From a checkpoint of a small transformer trained on Wikipedia.
Size: width 256, MLP 704 SwiGLU.
Training: a variant of Muon for these matrices, 224M tokens, 6149 steps.
MLP neurons of a small language model. Each row is named by its layer, matrix (gate and up: input weights) and neuron, and shows model dimensions 0-127. Each number is 128 + 24 x the weight over its row's rms, rounded and kept within 0 to 255. Numbers have three digits each. A neuron's up and down rows have the sign that makes its largest values positive.
A block is one neuron, or neurons of one layer that tend to fire together. After each block is what it responds to, as a language model described it from the Wikipedia text at the highest values.

L3.gate6:140109131167126094135147119134153127171155148098113085130151175111130158148192175160130100127151141128129152134137168141116108108108119111094147092134150134076121107095108174130165102140136138117106112115119132122119134131139109109090181093147078146134081102137152142119101144143148107142100118120132087147117098119178160161127138172117117186149106127154123143106134130111157139075128
L3.up6:146143107129156119123143146125122094147148137119131071106151125141113161172129132145144107128163082139110140132138147096158088148143135141125125110137166149111112146098105122167131139114134120099101136115144122095138125081090131132102154099092105134156109148161136145119125114136151126133130151157126083176089096138137132159153113128099078155120156140157112141127146154114118107119124
L3.gate40:164122132168109135134149120137117158143097135106125055127132123091109171055169149102117160128100112090131161136163135140122152147097139130141117132161126138159091112111090153124120130083176145151143132126134092149127124155121095121145122120148122150112160138140158089125122163142117129112134109149137136151112142097143108159133112113129128136136155134146123142171076164174147112109142
L3.up40:155138135157130155142157116111096175144144140129137095121088103093102154069133110141118154118082110043096121126172138135108177142101140133133080139188140147133090116109088129112118117072125113129125090121152140158141135177124145136144109138146105129088131129143147100129078127139128157149111095163133141122113118093142145156138120113125104130137111111128128116153118122125158105110191
L3.gate102:113143185122173128146107153164129092121127135145146115155120110118128124090172107083133144136071093105142102168167153156146135165151167085131164136140140163117180153144119163127111128114096129094143113115154142161129122133137160102126145134142142149090102125142159172103094137108105102119122126128127112118100134115138086095104105107143096170122153125142158126163147149148121134134172
L3.up102:115149153114181119153104165138107095137143135115130131155109119138151118063145104104147164145103110113161100131166164170147134161132149140135131112141125159131155152148112151142096139119093131105148095105163145170126120129154167108134148133187136144102105113126127138117097142102141115120139139143131111106102150128139102106105100138120109155110151119143143140159132138145109146105173
L3.gate118:090135091150126100110129118133167080110156114111113133112144123118113114071130100140180122125111159132094112107155173128123151120133144147118073148097117159134135123140137118137155133132119140172139131109121165168127104118105169143160144157136109125118072138133099141109097121105081106105125090171157108131112141106105123085113148142139108164140166122147118130128123116120085086087147
L3.up118:101127085149124119120124100141167085111144132125125128147133141103130068080106088125171120113114118108112113142145152146135135110106124152119086149096107178107132130123166094154147137116123164155123110124141146171136124103131139144131139135150127109107094141127103132151109107119101117095140124159136117146096121106119144090104166144125101172123175142145117139122097121113074092060147
L3.gate124:093107105108128144121129140154149128118163103145113099165154141197134111108126143091167160118105096151094150195112137132115157154153128124090157104128121154131094134071139146118103150164133111098143132127117141141107159120156143159145145130106100147155134139092123119093172122103170142104119163106128107139131127163147128091115186127099123159144108118160130070146102121116152087129138
L3.up124:095117107111133155117096134142140150123150116124114086171149155207143116112141144095179160147125093146101124175107160129134157157161125116082133143134121144125119127083143123104111154138156134108135137124119140125122154127149169148136142129135098152147133131114118118109171120129177144095134183122125099152129138142146107118115179107101092157154134134164128079142124117130127083165136
L3.gate127:074100109127103126106104101173139079117123091156134113143154130148114109087154131105136139157154094134125102135141160128084157131133113109145132133149128090100116161099125092139109098139132126129118126150093165138131128129153075125131194167157106120153133117130148139103162164115091122139131133151147111084112135157153114086092112123114169167103095132124122147106107131155093129151125
L3.up127:100149112117126127143127143134136110102140136088139068125170152168158151109138131117104127128137110107106130157128115126073123153128097126111072121140115166118103157092133134148117170114098116105108172108099106142119100121135116171135124141183149116145134082109122150091125142110108115120107166127148115155200158213156084122125122081140167112120115120092152153139136151117130140156133
L3.gate137:106120116139124161167151121136125081126154125125122114132141157173127129095138133114142122112152128115094108165120137150105147172104206107119108150090147150134147136147109123145153119145112113110158118093147125110102146138119141162095121146129091133139087119121124114130125126165088137135144148157121122135124140166115139129086127083142147114117123170117131122163159135120102139118107
L3.up137:091131115144163145146140155121105086134162125119148132119140147177153133099117127090146119136155114109094084148106120167120123165110210126114094125113123131163109119144110106169145140126074115117149134077140129095116169127125147161137151123152118113128087144147141132120115143183085155139176144171134129141131121140093150129085119103110144134133129163119130100154165154147109154117135
L3.gate189:133171113133119126140108101109124140169137109047092144167074174144110151123109140122125127118138092114125102126133104106147099154106129131137155140114096149148109147138151145116146086116103105083147147130097120140141117160111124119101143128128120169141109140120154128138115072103139123115115105134181107125121078146106099132107137086133131104119129118132093157150103143104120152109136
L3.up189:159151148095091148128146154125117099148156116091139115175172119127113111082116119149153127122115144111114154123138103098118092089133116105131169123142178157120108151087105144086130122110118134169118145123143189119123168149079177088119111125111140164100116137128153157155135092111103097108144150130142142140169110156166143140100096103121102142117121111151100130142121126133093108119169
L3.gate260:139140109143137101132108126122176095149146155118115131082146124112171133157143156108125091143129132132107149174099115124127161136135117108108119106176152138107153117069097127098167146116108133135103101144136123117121144107126119091159121074172082158128181155137125175134099113138167137112119104122118149124120095136114105161128119130169080155109103127114121137130129146104103104075155
L3.up260:153149102145138092112102117094168097145157144124118141071132106127159132149119149093134097129133135124123147139124133127120155154125134120108132109196165136109146120078090136105180175116130138143105096133128117135157147092133116093148100076150099166134145130142130186131111113125124134119122121161124157134130105136107103148144084120153095134117114115138119136125118152131117110066166
L3.gate264:138125115136124143104091147155151158112140114146136144165146116103099101139150099114157143135108128120126106142136104147149101127111142150146108124116152133097133167085172145114092141123101126100105119172156127102107177096160113117142114138143111108115130113149107135132149142139087117115085140114115112087099162147146122118096131142178138101118161122177162144151076138145137145177090
L3.up264:111121127143129139110102110141154145111143092144092144147164102101127135138131116118163164131115111098135106144146114111141075135093136109130108149141138111140137156091153158100093121140116117105144121175162118097127153082156134123137103109140081113132127111123082142114141150130071115101079162117101130102098161140166135121096135154149130081135147122181145135140093137158127143172124
L3.gate360:120134107107126125135117128151132188081149109072115151169096154106160168142133134152131176131123053138107057135116145141118127154088164054089129151115171144109136135140137107125131117102130101121116141096120143161130143154114122131128152110149166121126130127163099075186133132170135125106134147143120133143130107133086073153115112106132115089113127155160109089123134168148101132108122
L3.up360:131166094111123119124128117142150193070143145090112148170100130108150159124128098157130165145125075142114083129127136137120134154088150066079147150129163145109093134138153096108119118097117080136144124088137154149114139140123129145136166101142156126117130131143101089181095171192107142109140146133120144155131105131101094146124133117130108099116133144148100094121137158162116132118133
L3.gate484:113104110139134117151165118152125140141131116125107106131085169117125065114150101100136141124152121155099158162115094178130146110107086122127161157131114101122080126113091092110145144126083115176140137145103170136091135123135131111159175110191124117134123141119129162126171149141123159120130127185117162089121137083148151095091189112150120116138106161129127131115090161171123125134123
L3.up484:108131105142117113148103147116104186113152126135130162079110168159125174157142138083152110138102148117102127161121125126157181119152105100090106118099097149090149135140148153137144115140136146100162166107117138093154167145113137139149087145079164127180117114117141137109109116112149161131171153212157108161113087094131123135152124133073138104141132131115148174093105143131155114137132
L3.gate523:142114099093145148127089123166124129123097106128131126170137101137105137111125137100117118142176132080120125112100107119148180147117142140124116171150136139131103114106160123090082139109100120094097075109126109097169130151138166123099115124100155148125108122133118144129109133140104115125106156127128105113136099116101156117139140150117098139079129137211126118118113109156132138130161
L3.up523:108150109068146156118097117127128133113120126125133139147149097116129124141116135103133093131182097096111127095119110125137144140136157131150095144116113126136114109087098126124093126115062102107107104113113089113156113146112150140129133138129132139155109132143114132154131106130147128110128141143154111103148093116114163157131145112121109121077137133190157126134093139149114139131164
L3.gate531:089140110118139115139188116147126129096177120093122122122165123156091106129139127133153157161103115150117134115132072131062106132112167091128108106155114114110144120156117144108118130133132116126148146120147129091121143160161144152114142106174132145170106151108146159106119123148120166161120108120103123111149115160139115112133107081148137112093137133091086125136079154109120131094156
L3.up531:089143107122135126122174141150140125069196124090144116139164095167111084142146144137155131153097115155110139125122082148070093132131158113155115117152103103118127133144139135119101133113143122131161139137147116108125137184149131148115155109168148135175121139096159151116117127144113162163118074117106136134159111155132123099126133082150123127114122127096080109146090150122140133127175
L3.gate557:162110150127138110114138154110118112119105113116115152140182141149111119151153104120085126147127153124136140105112123143138148130139141128119152133131141133155129163129116157094140165121094188123083142120101152117142133156133097104148094115070166152156134092084151112104107086131104113104119136093173094151127114133166124105160074122146135134121136140144066135098156115119126118138138
L3.up557:180077135137161128101149161118118110101111077095106145160163163127143140143149125135128099094140130118116127117104107132128137139124119135121147135172113143171131156142097121090126158097122139138095145094103154123106148178143097093106122127108127125118108134130156099147126108133125128105147124133179126111166070107160114118162124108135157120118162155097105142127154140116134135141149
L3.gate614:112147075119117104118092157115156157178117141101140142135144141150177165102107133117140172133162128090150100118150144161141108174130131126103140148142127128123126132185169108132100134141146153136119144112133144105150136151113114103133128124195144118139127141144146111089094126131106131138124145108161112105082145111102110129137167114135149176142142144147151100111126178154138163132207
L3.up614:120171074122111091127095139128149163194113150113159114130163142141208161121095142121126154115160129092137078115154128156145093169124140106106123132143139111137115121165161115133117151133142126126120138107140145095156122148126116100128112135184123115142129133143133113092081121123104136127120142116158130112097161128109115126142167118127160170155145136147165090134139158123131129135194
Description: Mostly the adjective small, plus short adjective stems that may take -er, -ly or -est (long, old, short, main) and New before York or Zealand.

L10.gate144:136148124126091149102119126133083112140101172102113113125122132135128154141128117147109165091118140126140091079126131124136123089105147096143099157122148116158162111140111140164118142094174113092100086091152149148116120113118125140163137181129137123114123112158075130122165105088121127145128092141151120088116119127100125076132133132150106099132134083163129133122130142123122165126139
L10.up144:111100147156092121112134133136056114114125138132089145118152139126131119172126165131034125124123117135122110140155122114146119093120133121085136121119180158125186154116097110150145133131102127107111125126114123119142134159129139144151105083137146114106127109141105128155148135089130120096164116162174160094135083152147146138134102151139101112158173146153103131106118143116095139154140
L10.gate147:090090141104112113148109134123151144158113122181156126124158136146142125153110102121103107141145136125130117182165137119145108118146122147144117121127119138106120134115150135070135167168120127122142085107151076182144116154100109134124078106123124148136105093110127116165126135097141140145129132114169106134091143100135085110129121141139088149123114171137132116100074180119109107135110
L10.up147:080115097150161111132150148135116112137101138138097133159130116153132130122107091128144166147138102154191110114146149144121101103153145135172127168124119104132127144101148074130116115115182102130140074131120041108153120107136137115119086146100134146159128110116144117134129135121186107146153156126098114143143146139137153120123129147165112135096113128145091162140093128144106092151128
L10.gate194:075103147120094126141161113132103104145111086134147135123139112157172137148159162168144115125160146138132061178124124137120155148142114130090110089093149101134119141154112150163111156165140092134164132131121116080144093117141124115128127098153148124154100101138126143095123119114133145120142121153142116132149123136137121116116129134147074155143093121145130151133127126131138128098096
L10.up194:090110144115133127128182095135099108127105096136097120138165142128179140141166179156161112149154154107109093144145133120101136150142138132094120150105150102181118149136127115137129147178149095101145125123094118060107132120133126109145135089157129146159121104141113131109151113105130121110138148197145137165168137170133125112103139118160092162144101137165122125133111139139115113129105
L10.gate551:179153157100092130105123098153140094126097098155138113156147077090167148100158138149111154101181134085105132110141146108088078115151122123106158122130149132110108131198099143176129114097148100145144111129135124146109119173162142160090148128121156118111109095158098138156092130137124143109146157127149115094142121139102108106139154164124128165128130162123109130115100120137111134112128
L10.up551:156149151139126098091179104158080164101108119162116152127163125128147129120168164146131155107140157060109126109160154117098104141166133108097114166129132094095110163147135094104137142119122113120153108127120153128089142090140106134086137094129120131093144111156077110110113139135115149099145122160133090095116128148129092101120120160100111164123144134121121119137123148163134128116153
Description: Short consonant word pieces, mostly w or v (also ov, ev, ic), inside names, compounds and foreign words, as in Chan-wai, Bhubaneswar, Djokovic, Gründungsväter.

L4.gate529:148116141137158109092063169173115155179114126120145133165113139084119102106115117119136133138143149155152105117122127138116136139107136107082160126097139061115152149105109193177113141143149128147138147116123139135077137147150122144126150149134127127127133139180104128125184141161140120121134089118176119104109117092077120153105133127154135167189086108146130110121149069148156110148148
L4.up529:137055153162177129095068106189130128186126128125150149161094135111126141128102101118120126131124140134156113161165105144116085103103113145113148131119170113122129147108112172139113102174154150100165136109144093133085141091151093121170130125150096128156130143160124107125154131132170116112120105127150121095123123115115115138102111149118141203158105118150094140151174057098147127115127
Description: Opening piece of a word split into subword tokens, usually a stem needing a suffix, e.g. act(ively), h(usband), curr(ently), stand(ings).

L4.gate47:127113151128140169094126101127114097091138123134120135115134126135063117108109118134130124152116141126151161122140116148124149180113155167117129107157077115107129110116101089167170140133137143151116138099137147129166156132113143163109108137168136111151139135099145135106143123113155121110151153131085123158145167152107108142113154136119106156111103080147143160098136115147116126099137
L4.up47:100123151114140149128090109131104123115157125117148155107143142130083149137128128125117131135172124171138136138140152135127121141100121152146113133168100139104136138122107084160136142139150136115146129074151117129167113140102140166114094102147142092162138101107127158141157127114155129074146115108101096123118193162122070144128124125119102156124124079149129130113112112143085108094104
Description: Articles and common adjectives right after the or a, before a noun or a suffix/hyphen: an, a, new, old(est), major(ity), full(-time), back(ground).

L10.gate381:131104141157130128157113094121154116102125127111154103157136117106166107118147119131169142106136107106127129098125125120134101130157150130111087110137120169143187146147118135127131112101154129128113096147160124173161127072113105147105117179177146126083127080116129116156133125146139161139108130141112121149129140134115090122149154133148143125124090173129135137147125137101112101169153
L10.up381:144058154163110131161090106111133145120137126124115099183136115135125100127165144079158151086116154089111134095130177113130132124164140107145115115116121171120156125156067144111169116124158175119169123183144090174171131099142127133130123149184118104122125070142129142147112133136152173131133105115103176154174150144122134122142153132111144123139112153163115098094133181103147101144142
L10.gate403:133131176145131168148140134177166103134114128123122127118121141099123141127160113185100109132113116151141153108083137119145127116126117110151128144113112153092151154116107146149120152133115100150135115102159119122147165146161151162112081183142136141065102143150150151131150119144104132127098096145131127154125149168120146062155135114139090124139132118120120115151152127108130084170139
L10.up403:127121071158104161122140116079104135086155091133157111140114133124111145136106113085121129152083139105102115123101118123138096097129148101177110078107147153154109117112115140151092081127131165094099073130171139139117161101151108105111134082166125125089135128145107127141158137099128111098139138135090117110133114132120090111106155100112114121128098140137153140127134117127121120118119
L10.gate496:118127100110064115152122125132147130137158104149125144130102096128130182127124127110104156140126141136127155158067122126120141126169095136150147149139138103110117137115139156124096126107080120141131129126141164102138107117141123093141134101131131128130143137110124144134138113083137198092108112109095079154109109106104163113108164101115131161149115158145153112098168113130129115137106
L10.up496:168138119130140117093135106131080148142130108154185134137105128106085127161112196131097134125140148121119159127091148135104112135136074132082145140192109108104091104089161106099075112167144156098095119143150154173136077127160129082123118121179121133106133133148161141103143159165118110093092114141124123124093156125155137129087088124120120143098108162118099116127160117165111134103139
L10.gate535:139126122151129150159143137127095150110090088089100110093113095138082111155152129144110142078146126105118157104102112140149094131171131115102157121126102139143133095118108124097085119151146100131088146156132137125154125167091135144162094125121164167128131145164124139118162104128152172147122130138111166149111125193104108128120121108092096131109144140131118118139116145098154100063142
L10.up535:166105075157169128145152118108134152098107139114131140087138094131135121096144129127142127128131090116086128108143154129140128144126143096096136110154113130076113112153119095141127144139146162155118131119087105145183122139138143111151115095099132168129173144158127162145133132156122151116138147146150113073157069136154119126170132120112124149119123124116116190124159124159098107077116
Description: Word-internal pieces that finish or continue a multi-token word, such as Loc-al, Fore-ign, defin-it-ely, Polit-ical, mostly adjective endings.

L3.gate41:148094146150100127151122126123108108129100110145128112095175123118130060178125141114136178140147134115160111114067132154125095123177135094122157095097115110115110125139139153144084132119173092155176132136106151123068113137164145130157153162118140132124152098119104097123125151089146171157108176113119127128141137132132132129122130110125121160096141126142159129118172148188137089116144
L3.up41:174188151106131132118133135139111126127147144116109117101102164152132139140106134150145134058121090135111105108124137125103097141117140113157090152156169101142093118073130169103127126131110116140123092162134103140143110107100147144166129122183076108127120110161157148132128120162133100117115077146114143128103122155123110107140109150126139150128093187106122123127131123125133148108138
L3.gate90:123162146139115150147156103164163136107117101108146141154109188093088127120136151093149105124122092143133113130136135150084098128123142125130083118116122129153124101082152121172137118117141105145138127154158146156126142128111166146135119109114142104125150163139094115145122162119142132090130136138098098131093110124156120145108115131154092161135104149102124136141071116161173122102114
L3.up90:132152167145147142150140125151164124123134099114140142178120190097092112142150170080145111124119092150149114143119145141088101122132151138117115144120113111129136119078158114146129098110118134131152122159174127144147148131119189122137131113103140087124158179149113116153097141075162141084128122148096092152096118124143118157089121118149103153152116156098113142127097127158162132110139
L3.gate121:119143088123103146122103129106159156110094110122102142158119159124113124132112059144170147120140128123067135159103126118134098129108101105141119087132138099154104142163131115115135119128115129179105129173118172136119096087146137085118123130129159114130151141159132149133139134155127127132094125176123089138130104107133140092129129150143112122158150154113109131110159115135141146110136
L3.up121:124137108115136124124116154134187164164116111106128141139093167147146127075143099149176124139117110109078165144147120103148090154064120109169136140154133096150120125164142107131172132116142125171117151158150143133133084065131159099125130127149147141096145132117161121151132123121140146160147121112144103115125110103124104119157132128140107129150102142094111127123135095146158137119156
L3.gate149:145100107135119137088131177118162170099116117118149092111101109122125117142140103136109148107120148147125151121149147131151109114134156118093125151123144108119118092129137111174083146097106113119095078100140117159138108126152120163118103114142108103163196135128130108149100122160123090142093167107099137111170119142187115123132129110132117127134153104107127106142112133126156118103175
L3.up149:111118097155122115073170156130139155085110122087128132083094100121133159140139112127157147148139109126090152096123160131126095117154141141098075135123156134113084068123134113143109150133133109056118097153153140176173123127120125143104111115119134154163166123132167142156101092177139106113088114123108109122144129117157116090135127149137123113131138129109106132138128148108119088080124
L3.gate178:158137101113128111138146132112154134169112156121146126132156135133125143092092165118190085149179129089123144102125099125150160125086110148103081139138127126117138128098100151183173188120135121158106110119108125169110171143119156144162155165126146124125120113099101156151130082101129116144123143155103120102128096120154129147141082150125117092101120156124119125114096097147133162173122
L3.up178:117085131121119120120131141139103173177090135110100101111117088086161153146101115117146130122194181129164115142112166091133103145135127117130106113149135086104148142131150168102174144123134085078129152100112153149128138152113125163115174107149145145156120114114117116161115145143134088087124173169107095126187135146122130115090139134152147133135137130113124145147118155135112095125099
L3.gate254:129110174122120144116118111157115148116143156156131137116134111125121104103158103141125099128128124089114145129116135127121121123132132142119162167156174130142114152067126130143085137138107159134160099105122139148087112138135136097191107154132099079138102113140106092142135165139119149156133139115113114168150125151115107103164127165167093144123124157123143109087108174126136104124144
L3.up254:124124127149150138146121108153090148123144148138144138121110111120111107128143079141106103105127137098117117117076124121152131143121150132143135139137138104110095143072111110163100152111143149147137112091119139126118106149152126133176122116145098112126126061135096134133165165144135103123126153183109115155147115159111115152181135134186089120152112170124144107100088151168170119153130
L3.gate266:172171138135081126144149098140106138117086099135157106102123143153123093135139140119142165101123149147132083172169109167117124099122168096140096100106132099126122133125117110152138172142143111176131169093068124182152137164086113113133128149128138138145108040148111136166121108152154125097172158144130038096125109152138080113176139128109109117107129147125134177141113108134120110125137
L3.up266:148175126122079129148141115140100129097089121134152132122105139149132124141121142135137156109146131137139110114172144164128141126114163134145102105084122099165114144103119105144115180146149124152123176106078101169124123158109116103150114161139148142153103056135080146182117104167148108096185157155140075119113111182112101122157159149151118134126149145138123157144113113121114118124174
L3.gate271:121125102147109155121091130114139129126113122108098160101105126081136092097106096121120101152123164154140144131156118111109079119129136082121108096153137165075109129131113133112189152122124123131154167127110149131149103129154169157145110135091150115156170110118147120148118113125151160160122122142156121134151126119137097086111139130160150132114117119100128123115147102117154129116139
L3.up271:107110101138128153111095154130137117140130091091143165116105142148111122083147093114123110125132140162142148146154168092096150152123101100123126110175101144077136117163096102142181155134138137127137155119103147123127108135133161143109110108138136141102156161104154138158137162135161166142139136122133147135134142084129128128135149130138128181138077104107132145082158134098187160105138
L3.gate388:142153074161077145166109123107106187112114161125115096145119131141093104122178126165129134074097117167064124161109132138139110133112156134133179114109153124135129162128108131141091175115150124139080164122153114150127132157132129152150146170154122097182159161108136123143139170111155118144101113109101099111144148121105105125111118138157105078156122129105121093135086148145153118083118
L3.up388:150148082136105134161083140133117142140112176142112089172133121137125104137166127166123173106121095132074117141133125136131112095135154153148149135129172107095124170131102156131138176099151117115078149135149115129097098157123132112148170140142131126177161151118136129159117129115146159165114115118131118116156150085126110154133091152145085073163131146094125129115129167116127107096117
L3.gate397:128163136140114118128064139110130149131155131154134134163208131095103147195153118120128185135113106179131086119103165165136147168143139115176112136133133111175135119089128176134093146113170117100073071107149130111148089127133127124103132141145125136109144133144146132117101167120123127130145123143151065150098148164130121132123080155099121122086120169144134114102147135140135131104139
L3.up397:136173162139145137168077137143123149111163141138131117156178137104094125170138112104131160129119101175142101102110171154143134173141142122162129133119127108166115099128150163155085148102157114103095111096123122105144091146131137144098119130155128144111130125169139138120092166099114097102130124170147095153097133182158149135142070138117135111109108159149130128068169135142113161083130
L3.gate405:123147178110140124099120133163157130133137120128134163092155162103133107097166123098141067108113104122145156141096109143122092107163122117153143163144139068134123105118114132136109138165124140166118143116125107123095161117119102127126135169120124194130125133114116164162097152112113153122155127142096156110137127152132136120149131116148158154117122096137153124168118137138140088119103
L3.up405:117140165114139116119086165178121105152144127129132173117157153117126112109143125126144112098143120129157147111088094134164105115158105145130180160102140071122124115120121135118107164161103125163107141142112113125119163140122108140142121178143128168130107115099123149159106154074132157117123162127106143127115126148169129150158133118153166175139141084151167150157145141126129122134094
L3.gate434:110096157130125123129080126134101130095147126076164121100141143153188143104159150111114096155148102117170088140128145147135131124124109144142115111072121129133158122086169131150107198105127113110156145098135182141113148163127132106142200099122120133142115127153126101136121129112117181135145113113163095111117087118111100112131120107141132105170107125164093149150129112151126127177100
L3.up434:148116152114155114125107125096115139120162122060195161102149147155141141096148148145130088125165070130127098142139094124118128171163125140126136136078108132159162103103123122129104171097140115121153131105146158129117111159135148095140160104103124128109162132189166086163138122144114120105125120146117096106126094118129105116164129123111131123147095101158138172147141085121109147164080
L3.gate479:168103076115131108151087109126132133087127114143090103143116151143119097140096097103146094165154146126138139113125141161105140144089148094130128132147105116145121160128107135159151102121105184164128121155135146151112136082138159094135145154109135086112124105126163163158139141135153109143159125147153126089174123173131137096105150133157128116116146136149113166155158107104140141142117
L3.up479:161102105092126119166101115151109148145114110105114091136147137105116088144118059090133106157166146166132145151120111173150126119101128133148129122109116078119139151114177114132127151113111184179105146130108156106096141057153176089145110167139132096124136107105130163147165118160149134116138128116114117079170141144119147121104170145120118117135175154119139171134154114118126107123102
L3.gate513:136098121127129120114149147120145109168132160131098112166131141136087074165113128190166076116151152164130153149164113099138117137100115125101109124132140119141137144137117146134133101110110115169151145117101120116094175102101151162145117128135087119101104136146120095126085092137100119104103142119167123117135122143125109112120101152092092121119160119144138094149153098196133125094086
L3.up513:118101141123116156100153110111153122161116171143089088145114132145113101157110121192156085123142156131134132116159083108131130147094136108137134113121135143152126151122107137128135094094106089149130134140102107136113155090114117159156111106097113126147116140127138108129092121115130133100129102155165115128148108137126073124108111137073162133156155139138128088148137110189113133128065
L3.gate545:141103144093181143143128161122128151082138143081125104105099131125119122161134102147095152151143135101174106125136185137119144114209117087170141076135164158111124125150141139111105135156097137097126084133115133132119117111107131125133130129109068125130140113109130154143128159130126123124125151139199161154130113141135140150115128145124108142121103174138152150103169131118158106127125
L3.up545:120098137102198151156126151110139153104127161091120105102101137101109128154125105133080142149118147106182116140136158140115137100203140093158159089135141135099139128164136144085096160145078146085125094130136128122127112131112150106140126135109092112136140116149128162135117153139132136153128145144170153127092128126097147107130161147157102134128107153138140141091179132122181099122113
L3.gate582:136120117138162089122113171139142159083097140090137098105096084120149147143134150190123144137174157116087147115101150095165120114111130113154151135167108105148111098120128083132128132106150108070072094131157143128151119122106164178132149161152152160160150096135146114146137130153087130143065127123153146124134157137138146110120133097121117113140118159130108111065127132126125135088133
L3.up582:149097128115137095116145166098137158094083150115126101125144114121107159129118120178138140132165138094125141108074117091123137099122122114118140109176117116118113097180160079139135153126122123046078145140170116139157085144139152151131148160155155146168176106127148092143111127138121168174114155142097137097177126137127123127123153110144127086132162143126111101085124147129135136102112
Description: Short word-opening pieces like wh, sw, h, r, sl that begin a split word (whom, Swindon, hockey); also closing = of titles.